Weights of a small transformer language model: 8 layers, untied embeddings.
MLP neurons of a small language model. Each row is named by its layer, matrix (gate and up: input weights) and neuron, and shows model dimensions 0-127. Each number is 128 + 32 x the weight over its row's rms, rounded and kept within 0 to 255. A neuron's up and down rows have the sign that makes its largest values positive.
After each neuron's rows, "fires on" lists the tokens most often at its 100 highest values on Wikipedia text that the model never trained on.

L5.gate1863 [104 137 130 145 133 174 146 178 118  94 110  80 133 146 117  78  62 161 145 180 142 111 124  49 140 139 136 138  90  74 158  98 131 117 103 137 146 129  75 150 165 145 132 122  60  80 157 132 123 172  91 161 135 132 145 145 105 160 157 141 118 111 125 161 141 129 168  80 215 156 139 146 152 112 166 131  87 129 152 103 115  70  83 177 124  90 126 141  73 105 128 148 163  79 118 136 146 165 117 126 121 134 177 146  79 156  80 171 123  30  96 108 161 110 112 153 121  93 128 124 133 156 106 124 137 212 108 123]
L5.up1863 [127 146 154 198 120 126 130 162 124  98 102 126 109  96 114  93  93  94  97 171 128 189 109 149 132 122 167  72 144 113  92 103 173  76 149 144 145  92 123 160 120  51 151 145 130 192 110 116 148 161 132  94  98 198 141 121 109  91 103 158 152 163 125 176 167  99 169 132 163 108  65  94 176 143 126  87 138 107  83 128 132  77 132 139 118 134 151 146 195  69 105 121 117 136 102 170  87 160 106 111 167 106 103 175 184  92  74 147 192 146 113 148 155 129 110 169  95 120 164 128 130  96 168 155 109 106 149  81]
fires on: "| ", "il", "W ", "1 ", "ol"

L5.gate360 [152 149 112 165 155  80 200 197 149 105 183 122 106 136  80  95 168 123 104  85 181 115 115 125 120 111 145  94 131 183 128 121 166 183 124 151 135  92 102 173  67 177 120 159 153 153 134 134 138  89 127 164 182 101 152 197 135 180 134  77  56 138 141 121 129 101  93 103  91 192  70 139 133 144 107 111 145  84 153 170 168 159 123 113  70 150 129 128 118 111 146 168 101 114  82  92 129 111 133 169 148 123 135 147 185 131 196  93 115  76 185 125 163 111 122 131 107 212 134 137 122 152 122 131  92  99 175 129]
L5.up360 [ 66 146 187  94  93 106 162 201 133 114 133 160  95 122 138 124 149 108 162 104 138  76 181  91 130 164  92 156 139 146 150 121 159 195  76 113  96 129  93 143 100 153 134 153 176 170 179 154 122 116 132 121 154 144 140  90 147 123 112 148 109 127  92 125  89  80  99  97 177 149 153 132 136 163  81 135 109 152 100 145 129 137 106 149  77 194  83 151 145  90  91 134 132  92 132  74 126 113 157 156 136 138  88 144 175 128 146 128 164  84 149 111  86 116 138 161 134 193 148 132 150 129 157 178  53 159 116 165]
fires on: "\n", "| ", "; ", ";", "- ", "("

L5.gate972 [122 142 165  75  85 150  92 183  82 167 141 125 103 202 102 166 175 151 160 148 153 141 150  73 101 143 154 121 122 193 163 109 123 188 157 112  95  98 111 102 134 113  74 187 173  73 194 131 142 176 145 121 153 173 134 147  79 103 125 138 128 148 186 129 150  92  83 109 148 133 131 107 174 147  91 188 117  42 105 193 115  99 102 148 162 124 174  91 165 153 148  91 130 139 148 150 125  57 136 125 166 129  96 129 137 146 165 145 142 113  85 114 151 159 101  63 113  85 105 149  88 132 176 136 116 169 190 137]
L5.up972 [136 101 128 182 172 161 106 154 134 107 109 174  68 134 130  84 125 130 155 116 127  56 169 170  94  93 117  49 169 153 107 142  79 122  81 109 181 128 129 151 155 131  87 116 128 194 115  88 104 106  87 167  96 146  96 134  83 201 161  50 171 123 143 162 116 108 141 104 120  64  92 129 100 106 149 163  50 130 106 190 165 105 110 118 106 151 123 196 136 135 167 134 164 129 159 137 117  95 135 110 114 124  85  80 114 133 148  90 101 185 102 143  51  95 102 144 125 105 121  96 142 143 196 104 153  58  90  86]
fires on: "at ", "At "

L5.gate2259 [107 137 110  98 122 172  72 118 167 146 130  98 115 131  93 123 156 146 128 163 111 140  84 184 154 119  87 191 116 183 117 121  73  81 143  87 124 137 137 152 166 137 149 120 161  98 155  96  58 138  98  75 108  67 115 197 116 153 165  79 125 101 188 139 159 159 103 164  94 127 170  86  82 121 160 122 130 146 148 117 177 134  93 177 189 148  99 124 127 143 119 168 129 120 153 155  46 162  37 115 103 111  77 110 146 144  91 112  94 109 124 120  90  88  87 146 167 161 145 174 148 119 115  65 155 151 142 110]
L5.up2259 [100 134 131  72  58 181 147 117 106 127 162 106 177 145 156 146 181 127 156 186  71 134 126 184  79 108 175 123 178 117 140 103 108 127 113  99 105 190 111 103 167 101 200 134  70 161 197 151 114  91 119 119 108 129 152 157 113  72 106 197 112 168 158 102 146 146  73 137 162 160 101 137 135 148 179 107 209 120 168  53 103 160  79 127 171 123 110 144 143 134 132 118 175 168 138  99 119 143 111 176 146  97 144  76 181 132 152 117 119  67 126  95 111 147  88 128 117 126 145 139 101 136 168 103 163 129 130 154]
fires on: "| ", "|", "\n", "1 ", " ", "\n\n"

L5.gate2217 [156  77 109  75 125 115  96 107  91 161 113 117 119 154  88 102  94 138 181 157 133  72 100 164 112 162 214 126 215 149 144 134 102 166  64 119 128 175  91 174  84  81 127  99 139 108 192  91 134 143 120 138 175 116 139 121 169 156 113 155 129 102  84 128 193 171 117 130 182 195 133 126  67 118 116 111 130 141 208 150 122 101 110 110  81 187 160 160 145 107 108 125 136  85 126  57  96 169 144 110 151 139 128 125 119 123 103 110 147  63 136  92  97 165 114  67 162 136  68  77 110 139 127  98 143 103 147 150]
L5.up2217 [162 117 110 137 130 169 124 147 113 137 101 149 138 131 136  80 145 101  95 140 161  77  88 105  97 101 102 153 146 118  79 159 118 126 129  91 144 118 120 117 163 193 147 142 118 155  99  99 143  99 147 123 186  99  51  88 146 101  89 101 107 166 205 103 130 116 142 141  70 151  52 116 130  80  90 188 129 165  90  60  94 136 116  90 129 152 124 118 134 152 143 178  94  81  93 144  57 155 128 126 117 175 118 155 122  88 138 122  93 138 103 112  97 178 104 126 183  99 155 124 206 119 110  53 104  95  62 172]
fires on: "| ", "other "

L5.gate1077 [105  87 153 106 139  99 136 165 112 166 191  87 139  92 146 115 185 154  85 175  97 157 157 168 215 139 115 105 168 115 123 128  98 136 100  44 133 158 113 168  97  92 178 105 109 209 133  67 132 111 127  85  84 171 145  92 120 126  87 115 135 123 152  74 202 126  72 133 155 180 114 153  96 125 118  92 155 138  75 132 151 175 105 106 161 142  87 114 185 145  89 190 140 115 169 139 116 112  73 146 117 126  98 120 138 141 145 124 101 110 106 135 151  93 134  96 130 107  84  63 130 130 131 117 127 167 100 134]
L5.up1077 [165 128  98 159 193 145  91 110  87 137 109 132 119 108 131 159  98 169  99 170 155 130  95 135 142 157 153 119 152 113 137  83  88  82  99 173 107  81  98 101  98 115 168 150 163 109 125 161 126  99 116  38 108  98 111 102 127 134 148 125 144 177 102 203 139 125 151  91 170 123  99 162 114 184 110 118  46  76 182 174 116 117 141 129  93  89 135 116 134 132 108 123 103 124 117 111 136 174 167 138  94 128 102 127 150 169 209 153 130 106 154  61 106 123 122 130  48 110  90 143 110 126 125 166  64 137 149 125]
fires on: "| ", "|", " ", "ic"

L5.gate711 [ 91 118 137 194 157 122 104 133  80 190 174 148  86  87 140  67 105 134  97 113 147 146 107 203 125 136  96 120  97 121 159 117  94 148  88  91 102 112 151 121 151 142 156 145  93 104 109 182 166 108 101 161 135 138 186  88 136  99 113 135 108 108  81 181 112 101  91 115 115 145 132 157 136 178 167 139  97 106 160  99 102 119 173 108 119 153 111 114 195 168 129 112 135 139  99 127 102 151 106 110 109 101 131 156  54 123  92 146 113 121 137 110 124  35 118 155  91 176 122 148  77 163 136 127 156 103 121  94]
L5.up711 [ 86  64 139 169 139 163  58 151  99 104 132 103 104 166 123 141  79  95 147 126 129 102  72 149 117 187  84 153 170 186 119 157 100 149 156 112  74  94  93 143 138 129 188  98 170 116 107 129 118 113 189 135 141 160 118 117  87  96 123 150 131 115 117 102 162 186 113 159 129 118 136 139  79 115 181 129 170 185 127 142 127 117 172 144  96 107 111 113 127 196 108 158  71 144 156 147  93 131 109 136 139 106 135 168 154 116  96 123 137  63 134 106  89 131 139 132  78 185 133 128 117  97 139  94 131 100 173 188]
fires on: ". ", "\n", ":"

L5.gate1644 [183 104 168 141  96 190 107 133 107  96  97 163  70 165 153 155  74 146 105 171  62 123  97 142 122  81 117 167 153 139 140  68 102 114 200  75 220 139 175 143 125  95 156 143  78 134 100 130  94 145  97  93 140 120  88 120 136 165 130 136 123  80 119 158  76  88 121 119  69 163 127 171 117  84 215 140 127  96 142 134 145 169 112  48 124 149  83 183 161 183 170 111  93 102 118  94 199 159 196 146  79 174  99 184 139 127  85 134 134 124  53  81  80 111 136 158 146 130 113 116 174  91  74  89 158 127  98 151]
L5.up1644 [112 147 113 166 121 164 123 135 158  83  92  89 167 118 204  89  96 137 101 111 173 139 126 147 145  82 114 146 140 100 159 100 206 173 178 105 142 119 143 114  91 163 150 107 112 139  77 171 115 102 140 140 132 138 144 112 130  77  91 102 145 101 143 120 113 135 150 140 151  85 104 135 139 132 140 176 117 135 178  98 102 150 147  97 170 129  98 174 127 133 116 124 110 121 116  93 157 102  94  94 173 159 116 102  89 106 110 132 153 110 176  95 139 131 145 120 117 114 119  79 106  57 122 157  81 130 145 113]
fires on: "==", "4", "3", "re", "== ", "They "

L5.gate1170 [ 96 137 115 115 208 151 166 164 135 132 136 128 158 130 142 122 136 106 135 137 174 149 143  80 109 112  96 106 125 204 145 118 138 111 139 155  90 119 121 201  88 121 118 120 171  84 171 129 153 120 164 125 126  96 104  65 137 117 104 101 134 167 141 130 100 112 103 138 177 186  92 172 148 107  71  82  48 153 170 101 162 118 132 137 168 133 146 139 120 123 143 112  93  97 119  69 172 185 184  87 141 129 142  76 139 111 161 122 128 159 168 102 132 111 145 172 172  86  80  92  53  97  95 123 148  83  83 114]
L5.up1170 [106 116 156 145 131 107 102 124 141 131 150 129 152  94 126 121 116 161 162 135 137 134 148 145 135  77 168 175 126 102 159 116 109  53 112 134 168 119 120 166  86 169 132 196 187 137 109 111 123 104 134 148 154 163  99  86  71 134 107 156  95 142 185 146 173  67 141 116  98 146 117  95 132 155 112 142 130 104 143 145 104  91 145 101 168 107 154 215 152  91 134 200 144 133 153 102 104 166 122  97 190 123 138 130 150 123 113 124 119 102 180 126 116 167 119 120 124 102  59 169  85 149 182 186 162  84  84 137]
fires on: ", ", "re", "|", "sol", "m"

L5.gate2073 [101 119 151  63 133 168  92  87 184 155 118 131 193 169 147 105  57 174 139 154  40 194 118 113 184  81 139  66 130 161 116 136 137  88 125 181  96 129 123 153 153 144 139 148 101 177 172 123 108  90 151  64 115  92 129  95 120 167 127 216  72 152 145 121 162  84  95 141 165 125 168 110 123 177 148  75 139 118 185  98 129 150 124 136 140 107  98 100  82 113  89  94  89 106 143 163 136 199 106 114  71 182 140 130  76 123 149 122 140 100  96 164  85 167 177 132  54  96 110  98 117 119 157 137 125 151 139 106]
L5.up2073 [113 156 123 176 103 123 127 121 175  73  84 107 119 183 156  88 117 155 121  72 123  98 191 186 141 121  84  98 138  76 161 162 128 133 149 196 120 153 128 163  69 152 144 115 134 144  97 141 144 145 182 149 173 108 161 198 157 147 104 180  92 110 163  97 156  85  97  75 110 152 198 142  93 169 121  89 160 123 176 115 111 120  97  96  84 117 114 151  92 155 104  88  83 114 154 139 149 153 139 106 164 163  93 129 138 115 109 161 146 120 109 149  74 143  99 113  87 157 164 116 185 162 169  80 138 149 114  80]
fires on: "2", "3", "1", "4", "8"

L5.gate1546 [ 35 139  72 125  40 130 110  96 189 159 176 160 173 158 183 112 116 171  83 136 106 169 138 153 211 110 108 118 120 170  79 180 134 100  93 139  86 145 174 108 111 126 135 136 131 113  96 129 101 133  54 102 123 120 123  96 153 145 125 158  95 152 128 126  85 118  92 131  62 157 101 144 134 154 134 103  86 197  87 148 142 128 106 136 167 111  59 137 122 173 102 139 185 119 124 171  80 111  76 118 109  53  93  90 110  68 143 147  69 126 148  77  95  97 135 162  47  57 131 121 137 117 102 106 134 185 104 191]
L5.up1546 [159 107 132  96 137 159 104  61 167 129 116 113 134 121 170 120 149  55  57  80 123 100 116 125 155 106 116 201 117 121 160 155 131 139 113 118 158  73 103 151 129 118 133 148 152 123 133 118 108 124 105  71 123  93 145  95 117 157 132 163 173 102 136 133 118 162 111 171 142 119 138 173 109  89 172 152 142 109 114 116 153 145  87  78 111 144 106  82 125 120  99 169  84 129 146 105  47 186 179 120 220 174 124  98 129  75 141 152 144  98 118  65 114 159 117 112  92  97 147 170 111  99 113 103 102 157 138 199]
fires on: ". ", "\n", "so"

L5.gate2320 [146 114 145 130 140 145 178 135 103  91 127 124 128 166 127  83 145 120 147  92 163 133  92  83 115 135 124 147 147 108 135 100  98 155 110 106 130 139 128 119 109 142 111 147 146 151 111  97 145 139 133 121 114 179 155 114 120 152 117 130 166  80 166  91 156 123 106 175 130 155  93 149 206 119 131 159 116 113  85 110 136  75 124 111 170 134 162 125 147 121 132 114 152 138 189 155 106 129 168 187 111 140 125 146 169  72 116 110 165  97  86 123 131 128 199 128 217 133 118 119 185 137 186 144 175 105 117  86]
L5.up2320 [115 113 125 145 114  78 149 185 107 130 150  78 136 155 119 104 131 153 102 101 130 129 170 109  66 116 144 125 140 127 159 171 150 160 133 128 150 174 120  93 153 131 133 156 159 114 122 122 120  75 112 144 135  83 165 141 123  86 119 117 122 154  96  56 116 195 104 153 162 114 129  87 152  88 113 126 131 154 142 187 127  87  87 162 131 200  95  83 146  94 150 122  90 133 174 168 135  82 218 128 150 111 163  89 117 147 136 185  89 153 145 155 136  65 114 105 138 131 154  88 105 170 220 123 178  95 122  93]
fires on: "\n", "\n\n", ":", "("

L5.gate1042 [147  89  97 159 147 152 185 128 200 124 122 149 103  52 124 159 165  57 112  42 130 122 139 155 133 152 162 149 132  71  77 117 101 179 122 115 130 123  79 111 134 122 114 161 155 105 108 150 126 155 134 116 115  92  81  78  82 128 113 115  83 159 165  84 106 138  74  67 127 136 162 126 146 180 139 132 120 107  94  83 117  95 104 125 122 175 199 145 106  66 119 140 125 153  82 119 106 125 110 137 112 186 148 136 117 108 135 145 112 102 150 101 119 127  93 140 138 154 169 171 204 117 204 105 118  36 118 105]
L5.up1042 [ 94 136 115 184 149 145 181 101 132 116 177 143 129 107 127 114 191 104 167 104 196  88  87 169 106 120 118 137  70 106 138 130 118 188 119  85  88  81  99 126 178 121 140 170 144 132  92 136  70 154 125 109 102  94  83 160 141 139 147 182 112 125  54  88 154  88 125 156  89 125 101 115 150 107 103 158  81 117 150 113 149 109  91 174 133 219 117 139 151 139  91 112  75 174 159 116 119 115 153 173  77 107 108 179 134  81  95 122  82 168 154  87 112 148  91 118 115 142 149  38 105 133 121 157 124 104 155 114]
fires on: ". ", "\n", "\n\n"

L5.gate2283 [120 145 173 131 143 160 122 183 155 164 134 131 136 101 139 125 170 157  77 122 136 147 145 111 145  99 155 146 115 106 159 145 175 156 101 158 165  88  82 137 122  96 178 172 197 151  67 176 155 192  87 140 144 153 173 121 127 122 137 133 126  46 151 118  99 121 157 123 107  81 161  91 146 163 123 158 140 135 159 126 117 109 171 144 156 163 107 176 140  94 202 116 137 153 161 142  73 131 154 108 109 116 161 170  52 136 140 100  88 108  96 139 128  97 104  97 186 115  66 143 141 124 101 214 167 114 158 158]
L5.up2283 [122 145 164 228 151 109 183 142 186 117 114  81  96 107 153 106  83 127 145 126  98 138 123 173  98 118 108  95 131 159 155 164 131 128 135 162 158 104 126  75 176 187 122  99 124 175  80 109  94 173 113 198 156 108  69 179 116 150 158 156 212 147 163 149 166 100 149  84  92 150 152 143 140 149 142  87 157 152 141 101 105 176 152 151 160 139 116 144  95 119 182 147  83 123  90 155 146  81 206 151  99 186 105 134 129 147 122 119  59  92 100 193 132 163 127  89 121  94  88 108 132 137  99 148 101 160  95 112]
fires on: "at ", "the ", "attended ", "from ", "appro"

L5.gate2311 [ 84  85 109  73 129  79 108 100 148 173 130 134  66 165 101 176  84  80  96  98 134  98  92  72 133  81 127 157 185  98  64 141 140  60  88 115  52 157 156 138 105 151 117 124 118  50 106 101  96 117  96 113 167 163 116 114 158  88 142  92  80 129  89 138  95  88  91 131  92 145 137 123  94 157 226 150 117 162 163 125 156 136 154 194 133 114 111  96 138 118  80 109 159  70 128  79 142 108 112 117  68 149 121 215 109 124 139 138  75  81 158  57 120 134 150 129 102 185 115  92 108 125 128 116 168 139  68 161]
L5.up2311 [137 137 172  93 153 109  92 125 149 120  80 104 143 159 123 141 119 123 141  80  86 112 150 101 165  69 168 157 157 110 134 116 141 140  92 122  52 131 107 105  71 163 162 131 105  87  95 131 121 133 138 122 107 159 148 205  90 127 161  84 100 158  43  89  97 132  95  81  99 169 150  94  64 106 120 118 130  73 113 157  89  89 136 168 160  87 118 141  57  94 100 116 144  96 117 128 151  90 103 171  82 166  87 114 123 115  98  89 153  87 133 104 175 124 167 138 146 113 113 122  73 159 118 126 182 142 130  62]
fires on: "St", "g", "l", "L", "c", "Wh"

L5.gate607 [109 182 102 131 118 211  83  82 115 129 141 113 130  66 135  92  71 133  99 133 116 114 163 123 141 121 128 145  86 105 129 110 122 120 122  99 126 183 109 147 112 142 123 157 108  48 143 108 157 177 157 109 138 153 197 101 104 154 122  89 133 108 123  82 157  88 136 149 118 157 106  83 122 147 131 106  80  87  73 156 111 150 157 136 116 131 134 120 160 165  83 103 100  99 154 126 129 103 166 164 154 139 137 131 136 152  99 127 165 183  71 132 154 141 102 130 137 102 212  82 115  77 105 152 211 112 134 137]
L5.up607 [137 121 193 104 156 140  66 120 130 126 117  94 124 173 153 126 110 145 158 149 112 174 149 134  86  95 110 176 146 139 125 135 149 159 144 114  73 164  95  97 177 150 150 111  68 104 125  99 120 124 122 167 152 145 175 158  99 143 161 105 127 151  94  58 102 147 156 123  95 160 130 131 156  84  98 166 117  88 123  79  69  64 126  75 122 122  95 128 150 164 182 124 157 171 166 152 109 121 115 123  99 104 112 111  77 111 106 121 157  65 126 121 113  19 159 168 124 146 134 136 139  86 165 122 141 122 112  84]
fires on: "("

L5.gate1079 [ 46 115  87 103  96 119 107 171 117 138  89  86 125 141 117 147 129 118 196 133 150 104 157 125 163 111 144 121  99 132 137 124 109 153 134  98 139 124  76 100 119 140  80 131  91 159 136 111  97 124  77 169 145 108 146  65  80  96 101 107  90 147  97 178 167 167 164 137 163 114 124 108 103  96 117 124 171  94 153 112 129  88 149 110 148  87 143  94 158 137 129 158  67  71 170 160 155  81 141 121 135 125 132 163 132 122  94  94 136  99  98  82 123 144 164 150 160 147  61 166 141  96  97 134 119 156 200 152]
L5.up1079 [122  60 135  67  54 104 181 159 109 137  97  81 124 115 151 162 175  87 136 107 135  45 150 112 115 116  92 155  99  90 172 152  68 140 153 103  84  61 121 124  80 133 132 123 114 174  84 122 122 106  96 146 147 145 161 105  80  99 109  88  64 167 151 124 139 179 218  99 158 114 126 100  89  98 132 130 217 120 164 172  98 141 133 145 109  80 135 118 124 148 161 125 100 104 174 132 142  96 167 149 116 135 118 147 113 107  73  47 123 110 131 111  82 160 166 187 157 168 153  96 115 121 111  98 127 158 199 192]
fires on: "| ", "; ", "to ", "by ", "- ", "("

L5.gate1244 [140 160  85 110 110 161  96 111 115 134 130 157 161 131 103  64 111 151 116 200 126 144 162 136  96 120 161 101  89 123 136 154 115 157  68  63 157 139 106 112 116 180 148 113 250 135 101 152  85 179 141 136 135 187 154 110 141  99 181 134 147 127  79 113 144 163 137 154 195 199  63 129 113  99 117 129 129 160 112 131 107 178 123 121  91 132 126 107 118  82  77  90 167 122 115 131 125  97  32 134 172 138 136 141 141  66 122 104  89 138 110 167 117 114 159  96 137 151 142 102 100 132 195  95 159 150 145 132]
L5.up1244 [141  92 217 180 194 127 123 141 138 162 168 146 145 153 137  72 135 100  96 188 132 121 159 150 112  90 126  71 103 100  93 133 157 121  96 121 173 188 100  75 122 129 147 128 198 110 195 156 151  96 158 156 172 150 127  89  74  98 188  71 103 154  78  97 140 178 128 157 138  45 116 180 120 148 161 127  84 184 153 127 136 141 126  58  87 117 113 168 156  82  84 138 141 140 122  90 139 165 102 100  82 134 144 137 157 118 153 124 156 100 113 147 115 107 176 122 205 151 136 145 130 115 137 114 121 180 107 159]
fires on: "| ", "\n", "il", "oll"

L5.gate1650 [ 88  80  74 100 119 119 166 173  95 103  94 109 148 100 126  71 146 139 137 109 115 158 132 104 150 147 100 101 135 113 104 135 183  98 149 166  92 116  94 143  55  94 119 149 131  98 210 154  82 121 213 126 106  57 112 124 187 186 145 175 108 110 133 110 133 190 165 120  83 134 132 123 200 164 135 152 109 131 125 180  86 107 137  97 140 138 126 176 125 122 107 172 141 139  99 138 139 149  97 104 132 130 129 138 134 100 109 169 131 143 138  97 152 124 140 158  99 137 200 161 130 116 155 114  68 111 119 121]
L5.up1650 [176  80 100 134  86 171 193 160 121 111 170 143 161  95 157 141 122  75 144  79 121 109 174 120  59 122  70  63  64 154 161 186 160 145  99 179 150 100 133 109 104 120  92 138 145 137 179 138  98 107  63  67 175 109 163 145 128 111 116  93 152 100  93 111 144 123 102 132  85 133 146 135 104 137 125  99 140 129 182 103 162 127  92 153 137 114  92 126 132 189 193 104 124 128 109 100  97 137 152 108  21  71 164  77 129 154 164  97 189 141 121  92 103 132  87 139  98 174 150  84 157 130  61 159 133 111 117 143]
fires on: "a ", "\n\n", "an ", "the ", "\n"

L5.gate172 [ 55 120 122 157 123  79 118 108 110 131  81 151 152  99  99 145 139  59 119 122 139 165  90 144 144 134 172 176 126 117 197 140 130 173  85 154 155 127 142 229 152 167 165 164 133 152 153 129 124 148 110 120 161 126 119 130 120 157  92 179 140 141 203 141 156 112 110 105 124 170 147 184 176  79 111 149 181 118 144 122 130 164 105 109 128 140 149 119 139 108 147  72 151 143  95  95 173  84 148 139 158 112 135  93 116 171 171  94 178  85 117 119 187 176 128  87  78  79 116 115 170 113 146 114 164 129 139 136]
L5.up172 [114 150 161  80  83 151 223 161 123 130 151 135 125  89 134 145 163 107 163 104 139  92  82 181 124  74 142 177 112  62  87  85  94 121  36 105 144 156 115 167 177 135 118 143 165 148  76 156 110 137 105  81 122 148 165 161  86 152 111 108 143  63 214 115 189 153  91  77 146 147  59 216 103 117 130 135 154  99 115 135  74 130  98 139 165 148 107 116 111 201 225  92 103 124 104 136  97  99 104 117 120 154 161 178 131 112 107 134 148  70 116  61 140 161 119 113 107  98 118 147 134 137 108 186 111 135 146 148]
fires on: "; ", "| ", "0 ", "50 ", "- ", "–"

L5.gate2083 [153 120 202  83 119 176 162 127 186 152 118 147 183 114  97 144  96 139 159 118 152 135 142 116 106 138 134 127 120 174 128  64 146 103 200  90 184  86 122 114  80 110  79  62 112  96 132  71 163 185 173 118 156 118 160 150 148 145 152 100 139  89 102  93 116  94 126 125 133 209 140 157 105 135 177 110 162  94 130 126 126 109 123  94  82 111 101 111 101 128 181 153 103 148  96 110 122  85 109 137  99 159 182  88 114 120  99 137 137 138  78 154 174 153 138 123 106  94  97 148 145 141  62  86 170 132 166 156]
L5.up2083 [131 110  56 195 113 112 163 152 112 147 118 144 195 151 116 124  57 132 150 180 102 175 132 103 140 134 151 147 142 104 105 100 153 164 139  78 155 146 108 114  72 146 146 139 114 182 114 139 109 103 111 176 141  83 100 127 159 129  99 157  69 178 118  66 107 160 127 134  96 121  86  72 130 120 132 132  80 173 144 102 124 140 105  89 205 132 137 135 146 143 172 207 169 106 128 114 140 154  95 166 163 121 118 199 122 156 168  98 139 111 141 137 153 121 156 106 128  97  90 100 108 116 161 141 142  89 127 138]
fires on: "==", "==="

L5.gate2086 [106 115 133  98 138 150 120  98 186 139  73 105  96 202 129 114  86 150 139 110 135  84 121 114  95 127 116  78  95 132 104 135 151 182 105 107  95  79 148 137  87 115 114  84 121 197 166 140 101 112 199  88 180 194 133 111 175 154 142 184 123  64 137  95 108 111 177  92 138 175 103 162 120 103  84 138 203 135 108 104 112 128  97  82 171 131 111 118 151 127  94  93  68 114 132 104 133 170 177 119 113 122 140 132  85 132  86 128  96 112 147 140 154 185  90 121  93 175  95 182 109 106 135 149 161  77 123 134]
L5.up2086 [159 153  79 125 136 117  99 132 164 178 136  76 173 144 182 123  65 135 124 130 109 184 165 110  55 125 115 132 172 105  90  80 153 138 134 116  86 120 114 137 120 104 106  74 126  94 136 139 146  94 156 119 133 134  83 100 105 108 140 118  72 117  81  81  88 143  66 135   7 132  89 129  88 160 127 133  94 162 124 145 149 148 143 140 159 133 115 164 145 136 193 106 166 156 162 145 133 185 131 163 165 100 160 139 107 160 148  84 197 140  83  73 126 120 123 103 155 127 126 132  90 140 148 125 149 195 152 132]
fires on: "en", "f", "199", "ens", "log", "op"

L5.gate606 [105 106 105 173 175 129 104 144 100 142 111  73 169 158 160 157 128 143  75  67 128 135  75 120 161 169 221 151 120 170 135 140 136 100  92 136 167 156 114  95 170 151 111 109  99  84  77 145  76  88 121 137  85  98 133 124  97 141 108 144  95 137 150  78 126  97 118 118 183 178 127 145 107 116 124 152 117 124  96 118 120 186 150 135 163  84 121 156 125  97 133  92 165 129 115 165 174 152 155 162 100 116 116 125 150 184 200 128  88 104  97 131 131  91 109 122 128 128 150  81 112  44 146  59 140 152 133 130]
L5.up606 [ 81 162  59 121  96 144  82 154 160 121 175 137 178 183 180  95 124 158 101 128 161  97 111 107 149  97  83 124 176 103 110 124 143 136 112 157  70 129 124 185 129 122 100 145 157 168 117  98 141 121 112  87 105 108 139 213 161 177 127 159 130 153 114 128 143 161 124 132 149 113 124 159 155 148 154 192 151 144 177 135  70 113 144  94 120 111 165 148  73 110  77 122 132 177 139 132 103 160 115 159 135 117 116  70  83  81 198 146 174 126 174  96  98  99 140  87 120  71 160 126 101 137 107 144 140 139  62 117]
fires on: "\n", "c", "| ", ") ", "s"

L5.gate1326 [107 173 184 105 113 106 116 147 147  80  82  66  94 126 105  97 122  67 125 127 128  99 118 150 146 129 156 142 102 112 172 141 110 141 112 121 179 159 110  87  71 157 120 108 107 174 111 136 127 178 112 160 128 172 109 116 140  83 116 122  67 159 153 165 147 135 130  85 106 124 161 147  99 107  91 142 188  81 156  88 144 155 131  20 146 159 171 165  94 120 165 168 157 126 117 124 137 172 177 180  94 143  85 163 175 144 166 172 158 169 141  67 135 167 136 157 124 127 159 145 118 117 119 122 129 123 132 110]
L5.up1326 [122 135 153 151 128 130 178 175  67 181  99  91 134 160 159  78 131 106 147  98 156 150 176 134 150 126 124 152  81 126 131 117 112 120 114 119 100 121 119  96 106 147 124 111 107 112 106 106 137 134 138 105  72 131 129 164 155 121 107 130  79 126 149  81  92 153 192  73 159 132 155 149  98 150 122 148 156  88 139  74 165 167 127  75 125 124 173 151  76 143 136 129 155  99  92 109 153 156 163 152 104 146 106 118 138 185 190 134 191 136 130  80 125 103 113 142 163 148 151 132 111 118 141 196 174 123 131 141]
fires on: "|", "al", "thes", "tor", "mix"

L5.gate2040 [125 151 150 116 167 142 142 122 143 143  99 128  68 114 154 150 151 162  89  63 118  90  85 132  80  96 135  61 127 136 108 125 113 170 185 121 121 140  84 102 129  89  91 124 116 128 117 164 124 125 126 128  95  68 156 140 108 160  46 107 133 117 183 130 137 165  91 165 116 156 167 130 121 132 120 137 173 162 117 132 114 172  92 123 124  95 113 182 127 127 108  87 122 145 167 141  80  88 166 138 152  62 102 112 179 145 110 140  64 164 185 136 152  91 146  76 155 128 171  84 176  87 136 126  73 157 212 170]
L5.up2040 [134 128  75 206  99 162 155 128 145 104 187  85 118 134 157  83 170 145 105 116 176 179 178 168 159 122 185 149 175 152 149 145 139  81 199 121  87 119 108  93 113 104 175 191 166 115 111  69 134 122 126 114  91 113  95  81 125 125 189 105  82 124 123 188 169  95  47  90 161 141 149 117 155  96 135  89 119 134 119 124 116 141 128 156 140 114 115  89 106 176 115  67 162 107 130 149  99  94 167 158 137 149  89 107 145 120 135 120 116 101 136 118 135  93 131  98  95  80 104 115 130 165 150 148 100 189 104  71]
fires on: "|", "one "